From a checkpoint of a small transformer trained on Wikipedia: 155M parameters, 13813 steps.
MLP neurons of a small language model. Each row is named by its layer, matrix (gate and up: input weights) and neuron, and shows model dimensions 176-367. Each number is 128 + 32 x the weight over its row's rms, rounded and kept within 0 to 255. Numbers have three digits each. A neuron's up and down rows have the sign that makes its largest values positive.
Before each neuron's rows, "fires in" lists the words (lower case) most often at its 100 highest values on Wikipedia text that the model never trained on; "fires on" lists the tokens most often at its 100 highest values on Wikipedia text that the model never trained on. A number after a token or word is its count.

fires in: "with" 14, "by" 12, "of" 10, "is" 9, "are" 7, "and" 7
fires on: " with" 14, " by" 12, " of" 10, " is" 9, " are" 7, " and" 7
L8.gate1835:062143134163155131125139209170127111126085105102132100094116136100162167086147103148112126179129161131100156102173104132163116137109167177066109162135119070076140159101113084182141138098182158129141122132132110122093149164101133089171107132121115091107121080156104103120181062101149194152225119158144065122191143066144160094156153144111106105179121130191113145142146090147117122090124116085202146188134131169103188132101122090162144102147149145140071160075090104134182126090122135120192112067086127116109114088080126167088151132100138134129111112101154150116106060187071177118
L8.up1835:087114104123162095129073144148175154172112115139085096180113159148134145146150128099112126123129166162114060097096131191127160087054139150155166114138202151158147167146182078136107093169132161087108129146092113167137122081180147102119137113167184172128101090046138126143129117107162181119196122115102146181148132121122157144150133175143117188148105114097081158118123069158143151088141106117193107149125102127118157083122143187129186112112129138166110090175163150097103122138147178134125158104130123144124099109149124129161176186179142095135182119156138140124118054112155081149

fires in: "as" 69
fires on: " as" 66, "f" 4
L6.gate481:135145072133125168163155134130137156058101125165169119139145049128117125131141164140128110165125132128135049174100149135091103187110110115091058139066077141136115187095183132130130086166175160149147144149175126068113100155069129116183073117139121132145101102116186142163158137060169134036143141093132151169110206069130148137138134103095085098145110171151099121097150107112125107068175146144161104082193176101050079069097109203100105147134133151131171091077126101126084116169148169108081137150167114121125160057152089155129181130097120098044106062133102098115145109157151153104
L6.up481:102158093124099169123096130134120094118142074118177121131162097168099126159113118173085094137196121102095101131126080177096150161119169103184155182110086099146149112141121198152175124191149109130085156133160157160126115120138157176110134155113150153117072110160091125123120133090132142020132126103094104173150130143099106133057161084091111132151098076094105097082102084151091138086145110150119102102181136132157160119064140170128089143193108134135102096134136120116160119141128106156179181199126068123141160115135117218134142139109108153158093087013155087150135083080174123095

fires in: "by" 14, "to" 14, "in" 14, "as" 11, "air" 5, "used" 4
fires on: " by" 14, " to" 14, " in" 14, " as" 11, "o" 6, " Air" 5
L8.gate291:151130141146107118127123146105129169142113142120171091141156147091140128138171184171166116139094090161113118132125139141124169137176133183113075077101153169181143179144130128117125192142131106205120098196138094135108115152124129129188105098120099115113162136124115119155151169112133141160155176118072137119126114165107116151115092092131125165107126155066179138098140120132096082158133104134075130101138139164128101128094055136130117151124124146140133134139097161187157143099087156110152122133176138141167073072131194091092182211140109119147102138117127148133125113093086111166
L8.up291:142088137063114119160104133227145166090155153086095138138112089088099125128218100184130169141057177123082134105113180141088197152157123203121148145147110128155150139125149133159136149107160093076084140166117119111132110193097122168108090056144125124152160106128126100136175173109110139093142164178096096152130152178162128164140114103122131112154122123103142130115143132101083109090160128139061165104122144113124106155095096196092065158129097135122144145122107136154153098117123143129125171095203088145122090124100109118106191141107108117116199149153071115146154111098207131133

fires in: "began" 23, "started" 12, "starting" 8, "beginning" 8, "start" 6, "opens" 6
fires on: " began" 23, " started" 12, " starting" 6, " beginning" 5, " end" 5
L8.gate818:165089165157124126133155137182088161102116160135165174173141121132121126163129117146111092139117114175068147142160168100183133159197142129146118179146181086134132116169143055116129095143140204122129109202159164144148140127123130159135129195117133166160136135099168111164114091130116098115137132120096090168095113102122117094169111103159171135081118124178112121089127141076155159093170122116156100158141157175121143129117143140126110103114138120076071150084138118121138103130153087123136121142061088154178127079118154166102154120168142159185148126126144125075128134141142206062
L8.up818:111107174138135097132109131120122173162115143088173148170140154076128127094117162247150099149135133121130163151139158213173096113190114083163088150220108124191153135145117159166141046113148137175129048142141146148124152174151169170110125157156087108159135193127103127079153088135094129127143173081152163118151129113146142180105094134111122110084131038233163104083110126174106143141170111067161110087099110155127120139122141064132152148199154174082079178124154128114159115160088116136173104131086118142158162142107112102141162092125152160149156135122135110116095119157121169146

fires in: "of" 34, "from" 14, "the" 6, "with" 5
fires on: " of" 34, " from" 14, " the" 6, " with" 6
L6.gate1334:116119148156108142193175135125158097140107118231139083144130120145110202055106136155152181124145021163103144112113110113157134122139139121169124080097085188113126086092092103123172134128085075191012093120115156145169118123104127096142127179144170174129165129099174116068126137116153140140073100123112114121118136131122125053107163203103111183189083128135138125167136115129108096088158081141173150122151165150101120147164067055135121129162126107148085116135119144103160162133080092146144115125180067137113098128123197093164133166143084146117180087162152127165082133140162162141
L6.up1334:129187135128167205183102135062117078171139168162153118138154168148172130146170143152116093158137138145072109057109158087148150161200135149063130149152124133124101160122162076108158103171103104144133106116111147133132161107123185131120163142095132159124126121119109172112140203068197103159154098071117117096092146101106113162103097099105062178122095109077115182169120146153152075085124123165118069105156150129119075108155133123199142117146123096109167143182091122149173137167127098175112160129163160185145055115096126110137155140221110132108157124198148070103145087130113159138

fires in: "to" 47, "in" 9, "of" 5
fires on: " to" 45, " in" 9, " of" 5
L8.gate2040:148215137159201144100121055090117171113090123192192155161175101105120065196122139190097172143145138108098108124140173180106115135096143157086136144119118107098087123086138156202149092105107109157108105138131090099144156130168125159087126115120098169134126128101114147138111141109128142125113085120140152119110139136158116085142133113120155063126066125143184140180148077144138131087183081128127148112137127175130133099147156131141149092119144128099145116156111127136092115122076120129149136097149183069167175145060155129126167111138163116150090139135093137111138147155153167119
L8.up2040:165119104159077133139128122086115118174047101127184127192139101138153121156121121057126116177100134128081111113088145174142092134114166119088149144150127200105142108177078122140115151094183067090161138116129146099126155184147126112121084107132061109120123130163152121145117138168082181145152077166121147102068124106076178150187109182143161080088124153109110134157120111140169123170140122145104172152106150181178129149156134105068138068108124097142120067153120125184117135189179169173136134142113083118137161117155111075135158105111134128108114111131042171112148133139107112147

fires in: "of" 41, "on" 7, "for" 7, "co" 6, "from" 5
fires on: " of" 41, " on" 7, " for" 7, " co" 7, " from" 5
L8.gate657:128192136089167072098121121116098133130133137155200153095133156170123116162089152115127155122065126162122115059149122073113141138139148091108180152122156070150164127055149110120141118096147046120124138134108155159134107120165108153203095111123137119119058100148170137151076150112119149174104083126113059154124109107170127128176100109126141152100142114146127123137130076173133132133134136089138192137096078145126133157109131118099127081103123124094171133136132158143157162134132076138155117125091128170105071111109100151125164155123100059133091138146121160109151134125127129213
L8.up657:184149102129169111114071146109136136129186165135137089162132161162162095166099121135139165147109151171105163076158114119084094091137085088147137178110106125144126145114129131085209160112102129120114101190169100130113127096157124119168115101105183195161090113138134168195087140025148188092149121098079070085104165104095101152129125138164147192128106117109131145056136080117120096053105126175113127085109103136060140174157116086173127165130102131140136124153141100149147101182083086152135157171097162143145165126081132122101115148088149062149188191160171104148114119122149135134

fires in: "first" 30, "originally" 11, "once" 10, "initially" 8, "previously" 6
fires on: " first" 27, " originally" 9, " once" 9, " initially" 7, " previously" 6
L8.gate1255:094107102159153132087130132140153113148109152148172147161140130097167182102127152135166111163083169154143179121108146170088090111095126139088147128112093140120166120133106106142094133119124108133133089121101123113091097146145116153109120093077112133126152145091111184136108133134081137067098100127137137168143161168141064131169113165176090065083139080131161162091108149089154160202114106136125084118164067198134137132059153127167101116105135097143166207157135131135146167139127060139046162126127120166151099126103086100182149158137102142153151136202201150114094182180125102120
L8.up1255:139066127161141131124115153228119125117094214150128138158107143067194124125203121096108148218125155156145156077112116076148125102100154115168110161128130075135140120120134126168030118139122098069162148086107132113137151087098096157084106117105099127129143138118068153194145151146111146100098143111165123130117119147148096074142169183164083126109098087106145124091144109126123085154126111105105125117159038106168155104173149081142131169158127148139077141151129110093165134103115129147088129142120166061140134113108077121100123092105106117140118116093106142198081109131147097133

fires in: "to" 82, "in" 4
fires on: " to" 81, "in" 6, "to" 4
L6.gate686:141101116156099107099145115108149131108116142142116160138080162072139170169098186194126131161184155209129139109137159141206138122181142093140152118095133107151129163078169056113141114030090138099126129048114120126101106121103114144117148121156090135164131153081099118124180152182099182145165140107168145091129186171095140118164105146090151099119113121060098125154140057110121123094158153077102120120141082182187081096188066128129133130110124153159113157092129095131098046065101080141084152125139131069069131148118124168112147164167135197164107161118054126125121120128134086127
L6.up686:169111120115111107205154108120139119159099160135130154170106104138110142112106115103155091167129164167133155122089178120145132101137153146135201096062167122110139123151156156126097161055090110079188131091152089116132123078070106099126134117086102126117154224115088180067195148184154108125142169095093145094057140180125100057129136134113125094086106100069130133150164141118138106102152079145150104093153125076164122111107141114150134105131145132146136099120095161147119055135102089160119139104060145066146132159125153152080134122157122154167159064123093125150135081151154121128

fires in: "when" 43, "while" 34, "if" 6, "or" 4
fires on: " when" 39, " while" 27, " if" 6, " When" 4, " or" 4
L6.gate772:178183107144068044160081157072127149093147140102134144192159137175140188137119150090164148114153132092065146111180139154123052140120099161119146151096129194167072147138159126143115105133149109143179138084106112100086097095154151186154179100125154152095095127161139129158170163130167177112125114199097172104137106106144106141141119172168127146162077161087181133104139123104128108177165111157135096149159145131139114174101145133108140118149190155167141102168128154114095133147135138122128140130090104107130085141196137106115140142152061134177129100093150115120103131100085105118
L6.up772:199064132147104130137166115144121145111187097175129149077112050160151156088146191151050073153094145175123128138099189107118104144140108148101167112092103139168062093082089191121162086134123108102128104133156103141126166112132157126131071127197191139141157173089107145151138165135141139080108174117129126133143101137111145129072132134106166107103139074120126154110170185113139062171110092120152157100101150104181079130076193129087079139171100160132129123110125052154100152082092203104148169094175126094117130115159112130172084089132106115198160122149111155085132070149136118102

fires in: "on" 35, "in" 22, "with" 9, "to" 8, "between" 5, "for" 4
fires on: " on" 33, " in" 22, " with" 9, " to" 8, " between" 5, " for" 4
L6.gate424:126182088091146181127139111213169102098107157174078109069145126077106109137140167162095137166106113145108141054085137106144105133138118146183111161109097197115114099054136135137063136135158115094137149088124193103145136127133126083159194149152144164131155093147130184168157120119092138187127108151134125074137099176143119121116070116209190114125082150127173125127111143128095054126215107105130131107069165120147176059104126123054132137152053139061128075139140165173134106130130106088103100120112134120122113108148161078083160112108132092126149129120100134133123092108155084151
L6.up424:130141127167080101092096145157116126115130141099108160154133165126075117159154127104089036136134086164153162133120141146056076109097126089137101153119085177111133102086121132108142166144164165147178091153077066158104194179171143169138056121136161145180059136095159132122110115163119098170111163093141137144081117147173142175122099160132145139121118186105140116129122157137117130134141158151107113113094181150131109158087140160078160192078153125113131089134078106204133139116102112087165055108084101116120150132181154090093113088107100102146097090063092104126099085063192116105

fires in: "was" 49, "is" 24, "are" 11, "were" 4
fires on: " was" 49, " is" 24, " are" 11
L8.gate267:072144103166137159106145130151103172157096171159165040149174078136086133140086117158095102113022149142128146083141101100119176111107133131195144136130188140074144183111181047120227174165180104126154120149153039129107118106165088157141143141096159111140145179158097162131116140128083128150153127130135099110160118202106102213168117153166133161084132168151184091131160166077150081096069142134108083099134142140098123077094158106154145125085136111081126110161113158154126086147109087188105102148202146095083101105143140193128070078117174174153140109133142156119128157114120063149
L8.up267:191168183168127110121145092164066116097109085121149138172117032067160099157077124109119089165127079197153136089154059123152149105084094125098101116150156142148127127189177137115074195142089158127089150124137080131131116096146108135094114120133095092114122183151156137148098122147082132103137110146133118113110163139058132130091136159109157238124128104125144111108145094132128113117056109125142115179159122092138137132141099112167080112093163097144181131175145105121075127140147084169094165117178048104083111115128171180101128141172138153152142123107073177181166205149106133138

fires in: "is" 23, "of" 21, "was" 17, "are" 7, "from" 6
fires on: " is" 23, " of" 21, " was" 17, " are" 7, " from" 6
L6.gate1655:096112174102104055111106175129119160117159130126138133119142100083140188112077149146160172128136121172070126087154108218131159120152096119173140114084149103131158098129057115121120118098119106178109089225130110178136141157124131114077131108069132150104082119109091139176123098175161108131197129126155104113149087122088089129153121105144118079087160129177159063102108087138104125124120084113234180082132068159101164138122119174130122139115072118151095090172129145085149120068092101114119140148137159141157122131109069158135133101123095092127191073126169098115085153134117089174
L6.up1655:095112136159081126137105149118172146139135087184113118093123132138139138167139167125112136127126107084114060141125120200151161142118142108134116155144187112115146092135059084125105095119101100101074084142091127177123131182130136142131144121116132123185140131132103066114143158121114115109173145108158108031086151149073101140156163067140089058112139114183130125099159101126138165116146069157205136087158134137076119128106145154091096088149192085157081087183172177119083145098077153083134126191116119135113182162153136156153152128118108165090114168105139107065126124143103114113

fires in: "are" 18, "is" 16, "a" 9, "an" 8, "were" 6, "as" 5
fires on: " are" 18, " is" 16, " a" 11, " an" 10, " were" 6, " as" 6
L8.gate1788:127123137151151133086118200130106136119137136115178090127078119177085149176136151145173170160126135169132152066107107155146108105125134113114112193118125160097146116120073123097062144124158085104106133122140129119140124130145125129153156123175103081152081155155120100064170126132087111137104168160115129183082142060102124171125119115174123167107111099090135137122171058101141164078108110131164170091138152174127145148096101099124140099133133133164158118126091109120178056136124128118095119148125169102158130116137080162068142128133135088107084180117119126123151129140099169114
L8.up1788:153112138145149067142183159086079062090143118180118150125162070108105074077153075068122134172163147152152129107208107077155058196036134173134189100123080089129150128070120083171112146137130082118096149116147184145149137160133134153083183103108089107104096112108072136083118156106163135172093188151097126139131151068112146131144156088128158151124150164129123139145076185101103060086139111053161141215125148101141108151128093158142126137139097092125112125099076151090101133181123115077128111152217120138098151133136122128142154144106132140181108106131149153157086122159094119147

fires in: "of" 25, "with" 8, "between" 6, "young" 5, "by" 5, "elected" 5
fires on: " of" 25, " with" 8, " between" 6, " young" 5, " by" 5, " elected" 5
L6.gate428:067206092137160145064137117152113128152145137160135184128099044073124092132126068141129144158081113085131126190154106108157152157181162085135175197133066132169141085091092153079111109148090069106128056091114182124118159138135156114111111104108110153145127184144153088102122148134193113091065133175105079120114133138082140120067103156114113105150158118123166135129091130151168090123146109037086037119061136134174109144134091129184201138114163144093203142098096139148153113209144136081149144127166133106099122097166110128190121139188138146142129151159171152125143113126120120088
L6.up428:102135097164175110123150164209144145142149187073156184171186126085091132119082092177125142129153150096141105167145118116091195164185104101152175200157040122108072104099134141143125147102119097145151111101056149054116150114153166118056065098052091163138128158136132139125175170135121123112061150158137125138113105120116096135105105181126101108146182123090145117174098089138163095088141099098086153149092160083132109150097151101110149165138120150089165100089126148176092125189111128081122100160117107069069133100127115110154164084105141182099132102119161124110169115135101089100

fires in: "who" 18, "a" 17, "was" 14, "is" 14, "an" 6
fires on: " who" 18, " a" 17, " was" 14, " is" 14, " an" 6
L6.gate64:130185130104184177106112115128122169119094124075113093150102078141098150173094106086134119147100106137145160109165122127179155127126072157096145152162118082144176147166132146117181107131164128105150166135058117106136137113160120123088098128148147105071118163095122166115074119141098113120043051123143124129115183114169141097193127099074140176135184110119064147165118145091149138098187123148136066123104120099040050057120153117097128165102150116171080167098152138152143124155143123152121088129111066082117079151138081136108161117105097154122113097221138124118154159122112125130
L6.up64:124147081087149102041162116125149167106113108110083123109165140140127130102101076089167197139168156146120152101164061159130105153166145149088022202099149082153107130142130115147081088162131097138122065103088165116118167150208118105078073174088146167091131128098137187137126135083124089074177114147143046141117167066093142145209158157154106111165133131166149210150094150123135067124116098145166082108118114109092132118151107124123144172103165153126125078096140131124068136134113112181144134169161123087140135175114108145146101145085087102192137137162084182134152175085114124123

fires in: "in" 32, "for" 19, "on" 14, "of" 10, "with" 8
fires on: " in" 33, " for" 19, " on" 14, " of" 10, " with" 8
L6.gate236:146133146121093150039162147172149147103126115039173068146144113127131116165171124137088171214139107115146127085148129145089066123141094114144136098132099156116125142098062138091164126163153144137130110192140137109156166127084102123112060157071123131127082079115115159098112129035154106062134153116118113130144090140143108138101077113146118109172105121133156138114145162075098109093152081130159061141093170100128134129095140215121176099127195140121121142085110148112090155159135093153117130102105164093111143143108167104133105179145080099119093111120161119143129153137146120102
L6.up236:167143159124129160108156126151156139151113102105100112083116110099139111177184072185133120184117090100097159054128126115083111156098087160072073095132095125084135152078122097123123141113109145120175085130174171160124151120122086131126082150126085141130137132172153144102097085108161111144151142096133103135103121145124088172086119126128125132113126085108130145114100127140135174093173107132129138067156162152153097108151155172142151160117103165087098131068182186152104146142137084136182121062080147124120172140095141141150114126142000074090168156109137085129163135069163175150

fires in: "of" 39, "are" 22, "these" 13, "were" 9, "among" 6, "as" 4
fires on: " of" 39, " are" 20, " were" 9, " these" 7, " among" 6, " These" 5
L8.gate146:125141190121184107126089145116149084102132150130112160139116144080117087130113069109134106101187121179109108119114168085095196155077125152095195147128142208141142092105166154130040115190103119093180108126182152111106100102143122101143133055102192168191144195102105137122170115111123132123142085137129121144117182166123173094168123158108126104182169178162159138086107129148166088098123120079118158156133086090102182152209107168132080081148117141144150120129106104116121128139141153140137152099112149116157091119111175108123130145138063179087096113179121157148147139108130123141
L8.up146:132134151128129135124142135111143076166164167148132132151162106143111098178160111105096109099141128139125167116178157121118151117088097109155185124141133129165179089105098184142082138107089107102148133134138095156139087152159174109117195130130135107126117164095120153118161113152144071146153154132092127099111184133124135053117113160124076181137143147144162132133155179090106111070115161092162153165112136173115104133123176127132109129142174129137181107149156132126138110199108137160087076131121105181137094150141090107169135176119143169108198177189137073167089124115091137132

fires in: "at" 31, "to" 30, "from" 9, "in" 9, "left" 5
fires on: " at" 31, " to" 30, " from" 9, " in" 9, " left" 5
L8.gate459:095116135132079057152157119104148121189124121141117077154104099066201164113123092174157076118179146132157137059129119128104099164168161159120135093129108161140121118149124113135151076117113086075123123135161152108092158128141105107153055115093142108163068116161113069148133111080108189157113153144109077093088145123085074116117161113142194132102137165106106128134105117109119121133111111104101154143191138193170145172129147191131108120107076059119118147156109139115177145089141129167128136133113152187172123107079128086141123171094096103079112132124149081098077157207085140138
L8.up459:149142134119161099116153063144093121156129135154109116159132123051075123174098099152119119145074121164197133098123097129097114133189105151178173156139170117124069073127135130090144125124102134063078143111136128140093181154123125139115063081074102054194170191208152130195142141108115146149146126089119169066123126102134122171109165166150136105094079139109152078152160064104134112103116119123155139119172104148126094128137125151139128151077141107112170088146118128153135101123098101165086179118155124073151119154090112119126138148126151118051100166110157126134135133150154155152

fires in: "to" 35, "of" 13, "from" 7, "between" 4, "in" 4
fires on: " to" 35, " of" 13, " from" 6, " between" 4, " in" 4
L8.gate1261:126120124184112110129124051146160122130099082073132133160149128145174151175141196179113120205142139115095133159098165156143078187159098130111196073137076100137029106130138098125127133120110109110107086118091122076130138142139140136111093118139151145058111085121175097138174170128141146142111109117154132069146122122085130125115140099164151093062129127097089101150131114138111107075133128097152089192135121098132165106153126153152163083080082087044123115154068095059130144018096153161127140108105127122112079098119170147117127124205130125148078062099118106121151116154131174131
L8.up1261:147137109132098136144116017096139134130165132121152152155136171159134152124112142171119120164142165117131179179052145143100106107136090178148112105157117136066088173112103131123190174092155149117145073113131115103136149082144144107142101136107069157148047163124150127131097153105082134094113140069090120085115112141122102117159089078121125102121105161175133125188153150120151106083120092171127110191138121088185165114125111197150168124117151109112145139187071123091144152146081145142165173161118125091133106155125115165122156099126176177106120157126098082113170070128078169116

fires in: "it" 24, "of" 13, "them" 12, "him" 7, "they" 6, "he" 5
fires on: " it" 24, " of" 13, " them" 12, " him" 7, " they" 6, " he" 5
L6.gate1980:060164141165125077120147146178058143151097152159126120167094121115098114136143138128094145129148170107126161127168132135077153154118164142194106131087146125166149138176107158148150171167164184086073148151127095124153080123079114085079154175092169187138099142083085185141117081153111105070092129136111178137151089146111176161109118083135106131064118121093160154093119099107163133142108116074112098111113134164156151091158191164190152154098130150050176100111162169106155139072109121078170135146161144084185152090082063079115196087162121106175148110102107147129120115128150115087
L6.up1980:144085184140153174109154150082138152120082137131173198134073058069111095165121135151086160137166116136117170110128141132184147129148117074142123125134138104161156183170158148114131121083115105110088085104164108164097135138157149124131077112079127125109126102148064159158150185060179079096152109097107150078136120165115153120152158141166092118109146085106116125147139131115159117161108119212095096147121130141131182126190110110133129104102142092146090116144137095111162153114153118178127134119134178116091118156150141133120139142136129123127141136076085115140181115087092172084

fires in: "on" 28, "of" 24, "to" 12, "for" 11, "in" 10, "about" 6
fires on: " on" 26, " of" 24, " to" 12, " for" 11, " in" 10, " about" 6
L8.gate340:146180121092149136137107120187088093191109139171111131138152133068078088160144113124167136100152137144182163116130139183117128128096166105109144127133098151129159111133124143139114129099141130137096129105104130166139131145112133061146173144112147197089102147078120163097166152106115137107079166164105111124138123109152143146140125167164179114131105190148115162137110126160100071154210142107089136142121147122147149129188093139107160151075156129158092173108110155114106121108078114111044050133108110096115143132136154092141158077093109124140132137121018106104106078134069150183
L8.up340:146177150159161157125069120181122162159098112145143161116134134104139156170110129120144129101103161170170196177118124156148121172148186130105130095076100162146122063107176127160113129171129115101082108149135072122147113147099157100186110118110081182093092106125115190147142114078107127097089138143097100137120107160119125125126116139163096135115107204131096159136173108105114114111186129122100148122134114169137132153165087135116159115087126164152128162122111115124129135152121179057166122113137093103119120100140165093136157096150095096090146158099086099155108095084182211188

fires in: "to" 36, "at" 17, "top" 6, "reached" 5, "highest" 5, "middle" 4
fires on: " to" 35, " at" 16, " top" 6, " reached" 5, " middle" 4
L8.gate449:125134132166107146121117152125129190151139206088125130177047157127158100139112156097174101126117075128135161064105144118106097124050148090151125122111122127133176136145147072096136056099108154145115141076079120145180126177156109107141192101094143155122143131084110152177170101087053155113142091069151137125083096143105051213171178115101155047155147142176179091087128114116136094148161133131110103153151156145144121112105076158061169154153167141095007152160113100082109135102123075082120129138089122150112096142161117135110182105182135119100095077144133105083133106158117136135
L8.up449:135154150132123153117153139137153132120075167097124173140159150132134106143150166121203103166149121148114192129131114129138128113115144171158081152108066089157132113147074128122101082075120170124131065156092114103148153087244095095127070136142070118110164105151151149139193122163118130152190086126094125174128150116141125102162120121115131056129126137154163085088123101105131076135134124168095142142164143134133077205086126183117124092144198151185115179148027140146123170117128162142112111153151154145192139119140141110087068107082109116147133057115118123112179148122158098064

fires in: "as" 97
fires on: " as" 75, " As" 15, "As" 8
L8.gate460:102144084126145122095144118171126135115141108158204119162198148107161114050115155155115109122161132159105107164144116156113045101084114127113089142128113206123173172153086089164176176120121159062135178139113163098165118103148113074128138106121151144151147189115149114147113164123142134098096134094131131133158147166138125094129135127072124122126107116152104107125148095111102044123200125095083118170147104109139157132099164142191122200081069112161171105130242155101139146132120162110110101131076121085166070073112111150152068133193125112123084151127150162130169114115146147116
L8.up460:171097070138080148077135095086121128151108140098100115185196166093145156091104084098142161125147119093110123101127162120142147141132124130170146106101147172145092110101144088116172102080089185101142145125110130151137117113141204103133157188107172132117151141122118085150185145132101105045072106130150089161101130169119161131124117081107158177128130133184072097086102068096125114148132121122160098142109104104059084081157157049151132151151071151142073124073187104051209179179105111104119171121138108073131088100079117134074108217123150138118155114088131160167114068080171163110

fires in: "from" 31, "of" 12, "to" 8, "by" 7, "für" 6
fires on: " from" 30, " of" 12, " to" 8, " by" 7, "für" 6
L8.gate1796:116137111149164144122171102118074101132159138167162070127109183131059184130077113140081146146096135150128113107127146092116156169126134118073162115115170087154109076115100143118134189115132023150080121164098122149165069170160128148107102138120117160170176097142130129150133147099136204140066118099155151128130079099086149125128047106095121107162132092105131124162174143146165124145086091073144081130127066126202205143218093103106123115142112158139083171102128144106180091140094087100232165156175127121105090135113141143117085156132158044158122120148054132127090117158116106134
L8.up1796:134143155112145111139128134115116114105126138121139082158067163111134175099092178123092118161135124123127145118092097131088148149145101138096132163134174175145128077094079097151150100126143079129074133119065169106140148136098106138089141134078176141110177100143099082145150158073183126130091152168092084139078104111133086165104102069136122108119187094060124136211191186082169170141135144101108079114120125182171114105108062063200099133188131134173094173157141136120239105127091136155155059169138126094118117146153182149080139107123106105058119109164143136118223107109061111145

fires in: "while" 42, "when" 28, "year" 10
fires on: " while" 27, " when" 17, " When" 10, " While" 9, " year" 7, "While" 4
L6.gate1250:127098116116139112101156111139068181121119060145144144147134122111138163064143179107137132117137068148139116142116100132116096156121093131097113132109083148124120132132196075167150127126140086171193076103106094052119130106067182170155109140145131162109125132112074101133170152140061101131106173145117111148074149130135107186136132117103175139089147131098098154136109120125168167157087153113177124144155168072153097149137114165214152070074195169140130180106068147164077151104144133144151095099085174081142119121167130112140128098121115084114144148174142121116099131080189121138
L6.up1250:172112113163087086125167096141084141074226163143112108139118115150162135073127142111164133145127145109122123115078151166079122143153146173168169084070094168150151154094104160108167090202163139172171057088093144182115165148114147150151172096155097120142109135116098086099151141115105142096097172120120134152096084130079151153100151094181108143103123119120142185095124153125162101066135156145141143120183177137130094115167127123168057107168144054131106115134092174185145108094096157111110119090137145168207135169102151123070121095160153125096140067131125144125171113098128154133

fires in: "in" 27, "on" 16, "through" 6, "from" 6, "again" 5, "to" 5
fires on: " in" 27, " on" 16, " through" 6, " from" 6, " again" 5, " to" 5
L8.gate1268:133116131087166089084095057108093113162082149076133122075129176107115136107128171152100113112118205075153173132130084143127126101137115067110145137094124144164105180127145128160115187110167157067127142086110122090081160109142174131114126129090110117053139065150116111134120120154122128123078143130142049099180151154129079083112099133137165110122111084153182067151115122118118138135133174149149110179172087119091155173119168133169181137144122129130076106140115116161058106140078098127188101170095152146131086149127151149141080146154196050118158089111156141144111073100140079126
L8.up1268:125113178098179145124161222077106160218138140144073118191165144133117074136077156151085159107062032095120101137157186131117123192091144085136083133114072117156132209093118184061094130109174085071121124168128166143084151132180073187100124143096152114125128113140131153113083102133182107059144147123089095137113149139121116129085146105154151164112124107079105155189116120126130142114167126137114108140136166114125116173111121168158183163138135173158083136101101145125129191169081093076173074127128110097178087154094130140161140106126110148165126202142140117133107051121118097129

fires in: "was" 17, "is" 15, "had" 7, "are" 7, "it" 6, "been" 4
fires on: " was" 17, " is" 14, " had" 7, " are" 7, " it" 6, " been" 4
L6.gate100:111145125085129165144112103163084077157103120119203103141080121102095144109160163180111175128130123114087178137112101088126182107130062074125096095191117110126158172155143090155110131128088135070133183068108132124145139178141069114136156090099132053150197119187119138127118104112149087141141136164108145091129098163150138105130146186135154091123086057168095023167143088061135106117135148113071060143173152102105109098144132161117151126115111120160146168114157199139136124202184060123104121128062092174120125197092143132184183104151101112175166129114121126180142159195108137069
L6.up100:129129152161121189159077134101142176141151061158111131121170177175109166157144124145104124138121169113149097091154114172118147195117166116084165165243203072093145109169140116105128076129166113146153101118150153170255146090117171124150140116080142145128109107170139116110161148131123135157138131073128072100157097156086124167164084089123116072120115087124137094122139101142138132101173124154142107104149115224119103081157090121134141138060146136123070166155082099130134187172087081142154085144145123114100138139102136145153119152139183124148097166164171090140124188108155122163

fires in: "in" 26, "from" 8, "asked" 5, "into" 4, "under" 4, "on" 4
fires on: " in" 29, " from" 8, " asked" 5, " into" 4, " under" 4, " on" 4
L8.gate1505:130153131134125096147160165133077111112104158114111113089094163083118105121134122177117153148141126152114147115149113142128160122116177178092110124138098125150109131130079124123135156142097076163140116125075102118127116116180095099112100137051107097120218116128117170127113124124105096137191158092125091082167134113130174226126054126120144193150141109158131144109136177165134157158116105062096118106180122183114092126084081084155155157112145174155124137151123121153108094163103091133082071143092160109127134190147101121103129218052078075152145171169142142160145117121127144033
L8.up1505:105094196146172121106218171144130098117140071124085151162096124093096052125104182112132156103140160077106074063155104191114089107128153092116103162090157185084104112105151142135093188162173128123098155133183133117107102165116130115116107138216112103115120117130062163114160092178199059163172138142092120160095130140139150156180138116118120139110147102192100105149137098155132177095115078090111141186137104096087120084117095100142170165126166110084113124088153129160061150137089129140102118138142091163238111050086129120098134111180056100162107154076116129138128080086162139122